{"rope_theta": 10000.0, "rope_fraction": 1.0, "init": "normal", "init_std_down": 0.00408, "init_out_by_depth": true, "init_mimetic": 0.5, "beta1": 0.9, "beta2": 0.95, "lr_head": 0.00456, "max_steps": 13569}
MLP neurons of a small language model. Each row is named by its layer, matrix (down: output weights) and neuron, and shows model dimensions 266-457. Each number is 128 + 24 x the weight over its row's rms, rounded and kept within 0 to 255. Numbers have three digits each. A neuron's up and down rows have the sign that makes its largest values positive.
Before each neuron's rows is what it responds to, as a language model described it from the Wikipedia text at the highest values.

Description: Nouns directly after "the" that head a phrase, often followed by "of", such as the list, the Order (of Canada), the subject, the court; also scattered verbs (won) and years in parentheses.
L4.down1209:136132053151146124068152101087126134096166099126133105119107130122140106165131150102095136112135122097111143100161171147196119149126154092122132143106157118123105150102141109179143112153163156113097116143132116167139103136146121161171138130086126165152132147100153125194142091143110133138135159136167116122120129149101130086133153171135153098107103156147139109120117117166110114111118148115072112108160153135150080153141111173108132108151115079155145104145152138146114106102106107146140161100110140122101134143152144091091127073164145144131097122105165138114077131106098143103

Description: The closing word or word piece of multi-word names and titles, mostly in table cells and lists, e.g. International Centre, Indoor Championships, Archaeological Site.
L4.down134:146130063134123144122121099116070135177130143151119150136119138119128159122130085117079105120162092153102165113124159140129108113144131110132188138128177123125127114078107122123094073136184166116104139129129184085158100113111123162161068087144123147157128130167133113118100110111112121110122113134125140132141125126113096155106117172159113118096092108142150108127155107155148123104154089143115148173163115121130085153120124157115142114134100129163107107161187146129153143138152181162107121157152121172094155098147154116122115158138103110152081108169096143116127147126111181135

Description: Final word or number that completes a multi-word proper name, such as Division in Division of Costume, Railway, Board, the 43 in Route 43.
L7.down1144:118128130124145098123156102177117141090090130142097090157155135175169179134126103094119131163141111112135095119105127144151148123157142138117121116151115133108149170107157147115188131143112123101124154147079117109171154082154112097131116132119155175082166152104113087133128143120079110160168130123152108129146117116100141118113119161124122151158140043118139127173113115117134136131122150126141117111145121144157133150165123129119148126144104105166143117136137090144155090120121133128145157112147124144067133139115145088119151127122092136133128105174135143135089112120118139111

Description: Fires on the last word of a unit just before its closing punctuation: Wikipedia section-heading words before == (Plot, Interior, Stress), names before an opening parenthesis, and final words before a period or colon.
L2.down1318:081112155103119160109112115110160117076096106085177136092153126161173134150110101163129164127142179103095118137142109159095148164157124120108135155096145129145139098062154114150096085127144108105142145104108119120131162113134138136114124117133141123145143091149149129128153175139146202132141144142120162108133125134113088128143139116125154183125155123062144135122147126153126135122111128130104094129151140165136117083147113130120129100114156184132160144120156118167137131186156116132151096075103158077127109142138104152117173130148135130127130090165165094112121123170125123118

Description: Tokens right after or completing a person's name, e.g. was, of, in after a name, surname pieces like Suzuki, enter; also digits in dates and scores in tables.
L4.down154:132152113105137124132137134133121092143127088101150139173150136130140120120144154111125075119125124147130121113105070118120125118088125113131170138128091113138108138112134137080122123127151154140110141139128139099111111077148152137104137087137127147154142173146125111118081160155137148110100082154118114095111140136171128116151129081094096127116119124094156144179111190103134140076140108150139151172121108116153096117144108122129153185185123127131130173141103140123140113144113095149139126100150107132162105143134149131132112173124114146170125103088121115099115115118134098142

Description: Mainly an opening parenthesis right after a noun phrase, starting an aside or date, e.g. Khiva (, simile (, Mob (; also mid-name word pieces such as Mar|is|ol, Fédé, Kinn|aird.
L4.down967:119116121145151125141094155092103133145150126154127133071156134113127123179098110136142123156081144156140124134112127116146141126131117162122116156133150115076143135109179107158162158133130103098108126108124096126153117160087146093135145122125139145110115113137097115074098084093142151110142122106147141157133145090113098108131090157158134099123132119100159102106137072148158167131119129102148137147143114141113140134125138156118118098103160135125140155152143140116168096134132102117164176168149120168119142153139165133114137074132090165116122084139131146145101139171096155144

Description: The opening piece of a split year such as 200, 201, 199, 197 (200|7, 201|6), mostly in sports-career tables, season ranges, or after "in".
L7.down1026:176154133172155097129134098148153134116160160118116085171131135155139131136082127122113137152141135127102114128108140126117112101126130094145082148121128119154175171161169111121151132172122142134169093112124128111076114093133160138121081141145117137142124138158132088125169139141121144138091138093143114109120114106126134113160127122155117130130085123107166131130137137116129085118153124145130072138137157153118111168155168144133174133149137109134090107145099115126130093122132082146156115139137097132143165115140085134130131137124162107144128139133147148144119135159101165125

Description: Sentence- or paragraph-initial prepositions At and In (At the start, In 2017, At night), plus mid-sentence place prepositions at/near and scattered name fragments in lists.
L2.down1231:124129160112145123144114124162150113099175122138124139139114146170101114143170144116129142129120124168132114150139130131108129151117141112167125147143162174080146151131179104125102113108125116151112156120102127110110168166084110161152113152124128126100119097156143157122101098144130157123107148116125101157076156167144117168141159132107099186122082116098142117129125084147111102165161153140149164155132116155120154130122123116109135186120137105109143127102118152118140123135103154160115158119129096144120124094159117125081139149173141112125156125085124117159149121125146153121

Description: The final piece that completes a number, word or noun phrase: last digits of years, times and codes (197-4, 10:15, 4:03), word endings (Hisp-aniola, Nicod-em-us), and nouns after "the" (the season, the series).
L4.down569:125117123129124180171173145112121112112122050111122131132090155136085165174128128129140157162120043123080083156167131106168158188143120146147123172139131188116126088151114130162097077121141139159095130123157114131092134133170140151131094170110079115145113100137156112196082068162142133122108143129155158134130101137119144128105155150136124142125099124093147103114102151113148143127096141112111139109108082130136094156174107094155131135121119106145131138104113099115101113120088146101150105114134133123118115100122086119105058120149097114155126125113138113134104173132132167083

Description: Fragments inside list or table entries: first year digits after an en dash (1939–194), mid-name word pieces (de Barn, Lou-b) and table pipes.
L4.down1635:139144148117145119164136128104127136112188119111163120135112146090178128135126151090144156114081115125110103111127129089161119106117093172166149165113148123140138148141148124140130143117128133125164130126136136098144097090110164166132128112111114119156111152128182115092122161169125203130171127139157143158096123149161121131129126118154108143111139108135129132158152104139111118096077106118152120152142135131100129116171136145123112124137144137119142149117139128130103147119157088122139104121115166116111132139110136146138131098158123128137109114080144130128057118148136126156

Description: Number tokens that continue a figure, mostly decimals after a point or time/ratio parts after a colon, such as 3.65 million, 1.79 m, 2:49, and also standalone counts, dollar amounts and section numbers.
L7.down1239:105083165083121141087142116112126149135150146139095132101145122164129159137139121160065099106138156129126153108112078165124112153108117151089118149134109111114169118105112129124140122162114162173111100127141131139110108106101121129097148119116147117136177152128132161122112176128130144116153125126108113127107134154085152116096143123088155145116141121105129150121144196115108108151148136104105130137134118172109106099134103107138125148110173128173139089131159151119158129153125112151119146097133172101114117128109109133109158128127112178116149103114129098122088129129159106123

Description: Final digit of four-digit years split as 199+0, 201+2, etc., strongest for decades like 1990s and 2020–21, also century.
L2.down942:171107136091102161126121152167150157115150147161130135105132105137145069125144080157113102124129125136166080134123149140147118134115140090182116143133109098124098098153140125122094156125127163079114130138092100137079128127133142137094162137144130160113137175130136142141160175119127163101123131155152147118138128130085095129117149108133113160123134142140127143162210144165146104117122117117124168129119200108104158108146103091172165132166162120180136107096165130154089124096189175122105113119099124168127113134108141131106136147116120091154120126120142134128133131146161153124

Description: Relative "where" (also which, that, how) after a comma ending a named place or event, e.g. "University of Southern California, where"; weakly, table cells.
L2.down1823:154113143124127087134116111135146121123099109137145141129147119142116104144089159136103116110099101137103111153096133124107138110074150164154126120100097094126134164110096118104143113079100139087107126132093171153104157091126172092150140111152113126123127108158099102149131109135100117102098120095134112121126129095131148075161155144143113087109137137135130115126135114149121141127125146159152128102089147090087129174151149099134154125126140146150133161107148093129140113144128125119116142122110164119084169146120094153072156097164091125147115152115142129089096097092145150121

Description: The token right after a comma or table cell bar: day numbers in dates (October 25), empty score or attendance cells, and clause-continuing words like where, by, in, completing.
L4.down1268:115096161120158152117139145141111133083149133111139113111120121080116145144110144107108086091103096119125106135071154130144143100102144111131116142090140126135105129088180132171150115128122129104123118125150099123136127115125153153148144155136150136123109120083132125113126171123141139156143139091124078139138150129130072114138092137133085148130162119108080107130106136107170150108103097120104123138120127172153162181058143111129125101171136137100134143144151132160137146165120163081139175095131117099121114095139156126152094175134172098166132136116118131102135108104157123146

Description: First token of a new sentence, paragraph, or wiki section heading, e.g. Production, Awards, or A after a line break.
L4.down812:123176193136160154113130127114155094148136138128147139122118123103090145154079107155105147143125116110130128147163182136162126150116109113141131134153160137145096127103127120121106104135092108120155195109129100147160130130097179132115111151130092114156145104137111150164103139137138123092152147171122111173175108155134120119112106097103150096122166090111133125186144170130104143103117149151096146129132101125120143155166083135155108137174133146144128180099142108107101106134112151155142089129130191137149119174117129135131123154132126108131110106119153145169112182169105132151

Description: Function words opening a trailing phrase, mostly right after a comma, such as an appositive "a" (Ambler, a suburb), "of", "in", "at", "for".
L7.down655:120150153137132119128171116107125125121100145133116133096138114127130143080126135120104120134136148088122120154134102091088171151090141135119124148202093092098100184121143158136124133127107142074110182108149131139112136156121167144144095106146112163178107156130145129116132106140114100127102104137130124103117088112129161150133130123094196141162124139141156133160176135124116112106101133132135142148167148160123113083099144133177160159105126162091128106127135119095143176140152107152102101130137132110124120174166102096086137103136123118074124115132126115134142149104120157124

Description: The last digit of four-digit years, split after the first three digits, such as 199|6 or 201|7 in dates in biographies; also the word result, as in as a result.
L2.down1426:136112143124145129158112115115098082191145157174114142119123103099090123114100088156129123153126139166129124132157120097087130115147093132140111146142138075137148078111138150143185143135128120085147127151125166122099144132158125150102164138109141152148161130107142172122169131133146101129152130110144150120149163128168102114105087141118143079146140132096098134128127170157123152121104122131182121119099147102159153117137139133121102086121143134114123112144121113124102152126110129147087090140149154186105093065131167127124154114083147135113146127126133114103123133160109136121

Description: The final token of a publication's or institution's name, usually right before what it said or did, e.g. New York Times, Department of Foreign Affairs, Writers Guild of America.
L7.down822:133139150116169125165104138186137127149165129099125157102102139144146127131131087152114136145115105128146133161110153162121147112158150122128133098142166158128129099140120155133130092145143104111169123134089106139116146152105134152121153110150114131128130124088127152126117120160143102118124170110142101137119164125152135135128111130115122121142110070113134091125117148142154135106101094148175119138160108127144145105117137137124150132110149155180137122125142085161125105136150156162170132104132170110127100107120132141128096126114101136115106099144166096095109129149133148121

Description: Three-digit year openings such as 198, 199 and 194, split from the final digit, in dates, life-span parentheses and citations; weaker on word-initial fragments like sediment(ary), Remix(ing), Sub(stances).
L2.down1317:106123159116123188114135182088151143139132092128168124185157139140090193138171155114112093093130094178168125132133138132152120086161177121112173146097155138107164113080105144118102134158142119148096107129146124116134110177120162112146103121120179151112163123086135131085145132136108110149135125126145099172130133112106115129137125143097141139114127093093142148135130132118127132113135096133123110172143137124119120100099117109112152139116115128143131082111132152109078131163131106116084114121106145098115114135144116111113123162125140125143102148127146151120158119133170158159

Description: Tokens immediately followed by a place name, mostly in/from after born, formed, or promoted, plus table bars and birth-year digits before a city.
L7.down27:149150152132149154150128158142127142138116118151116137143126103128125134144153154107154135130093112098158134120140143131180127133157182078123114119115089136170104147124137129123112138129105142144121161125150178081145155111133102122135114123129112151134169131173145144156144082132127159141139146171176176112071123134121112154167083122184113129127148126144143124139100089117138140072130160113094145122105152156149124129156130145135139116153114170136134125118104131135135064107104132183069147117129129127101157099159136111122133135112132153140109092135150121111163160074137079080

Description: Opening punctuation that starts a quotation, gloss or aside in running prose: opening parentheses, quotation marks and em dashes, as in glass, boli (玻璃).
L7.down645:079144109085113126135116133152138124121137147171108092104133166138124105110143130100106154128147135122161100131115112128157110130129108133100098098100112126128142147113075115101140121106134089103111121114125105112137128142115093118131104125138121103124110125120104138163132167116125255141121171151119132142127150095133111113155096118150109134138144123132136120123148052093109133140180112164135121132117144162111110112138107097089127131136106107094147119124122123111134084138086089122124164165112141101144142149154090149177128108156143126122108141123141148154127130147156131137

Description: The indefinite article a/A, sentence-initial or after prepositions, verbs, and opening quotes; rarely "1" used as a count.
L7.down214:111148110105143100159120099102134135127117111108134128097106110158123117145145170143079111108112177157079156091116142121127102133168081183146112146116093091116133105138137103098111124129126128161156179121132145110107127138109138129161124137139165141147133143119129109117152095141131119098134121108073142129179141155153106122136108134087130089139118147095112123135125145122128139131113086082125131069127135126149109148121061133100131100087126125121138136112134137168139100097147166065125160114105106169159145117137130139143166084090135122147127163135098132121168156100163129091

Description: Final head noun of multiword names for countries, military units and groups, e.g. United States, Weimar Republic, 7 Infantry Division, Group I.
L2.down599:069169133105119065116136137180121139162143098122102123150102156157106128143136178129123119182083116119146157138134102109132135062146144162112076124116148120169121140172138143139155157129106115113118118182121112149103161108094110151146117081136106130123129119110119113100122131110114099129145176141082121161133131158119119128151124121175150108159139144147109133160149137080088090135119163140126147135121132147104150126123127109112118131142144145151139124131125138160127134125115104165112104140102146109114127117128100114120099132118128136143106148135091138192092183143131157111

Description: Person-referring subjects (she, he, They, last pieces of names) starting clauses in plot and bio text, plus table pipes before role names in filmographies.
L7.down819:097150127129164119106105136130146109138184131135144152121114152123118079107105146103105104149125112110157152196131100115178180132112132142095097120156116166156145135102106154124140117127149157162138126138120137151156125121134131125149145164121156150172110137117164136107107115121132140139106179102091128104152135135115097106099087123084155106106098158116125128137134128122093155071150133158162121138101131104143098085128134119123132152133104112086105105061132156119117134174125115136114115159141124128119141182128157130105114116151133106125080126131146094113114113111091155132

Description: Final digit of a split year in tables and lists (201+0, 199+0 seasons), and mid-word pieces of surnames or place names (Ber-key, Far-rar).
L4.down1715:090106097126118140085111100136130134146117116133097102146118125105105108119133144121110150141117112098138146141154159139140103117105084139105114087070113129102122166165140106106130122146094110129125102169170136101158131137157097099131125150107108104138128153134108077157126161170148110164089143114101108091165111166150122134137111092156131107152130121097065109115131121134117125140146105162123090112167154120104126130107131116140155140109097155123171125124107121145115125098132141156129130099100140124144122092162158132141129122105103103157149141123125156138120143074128128129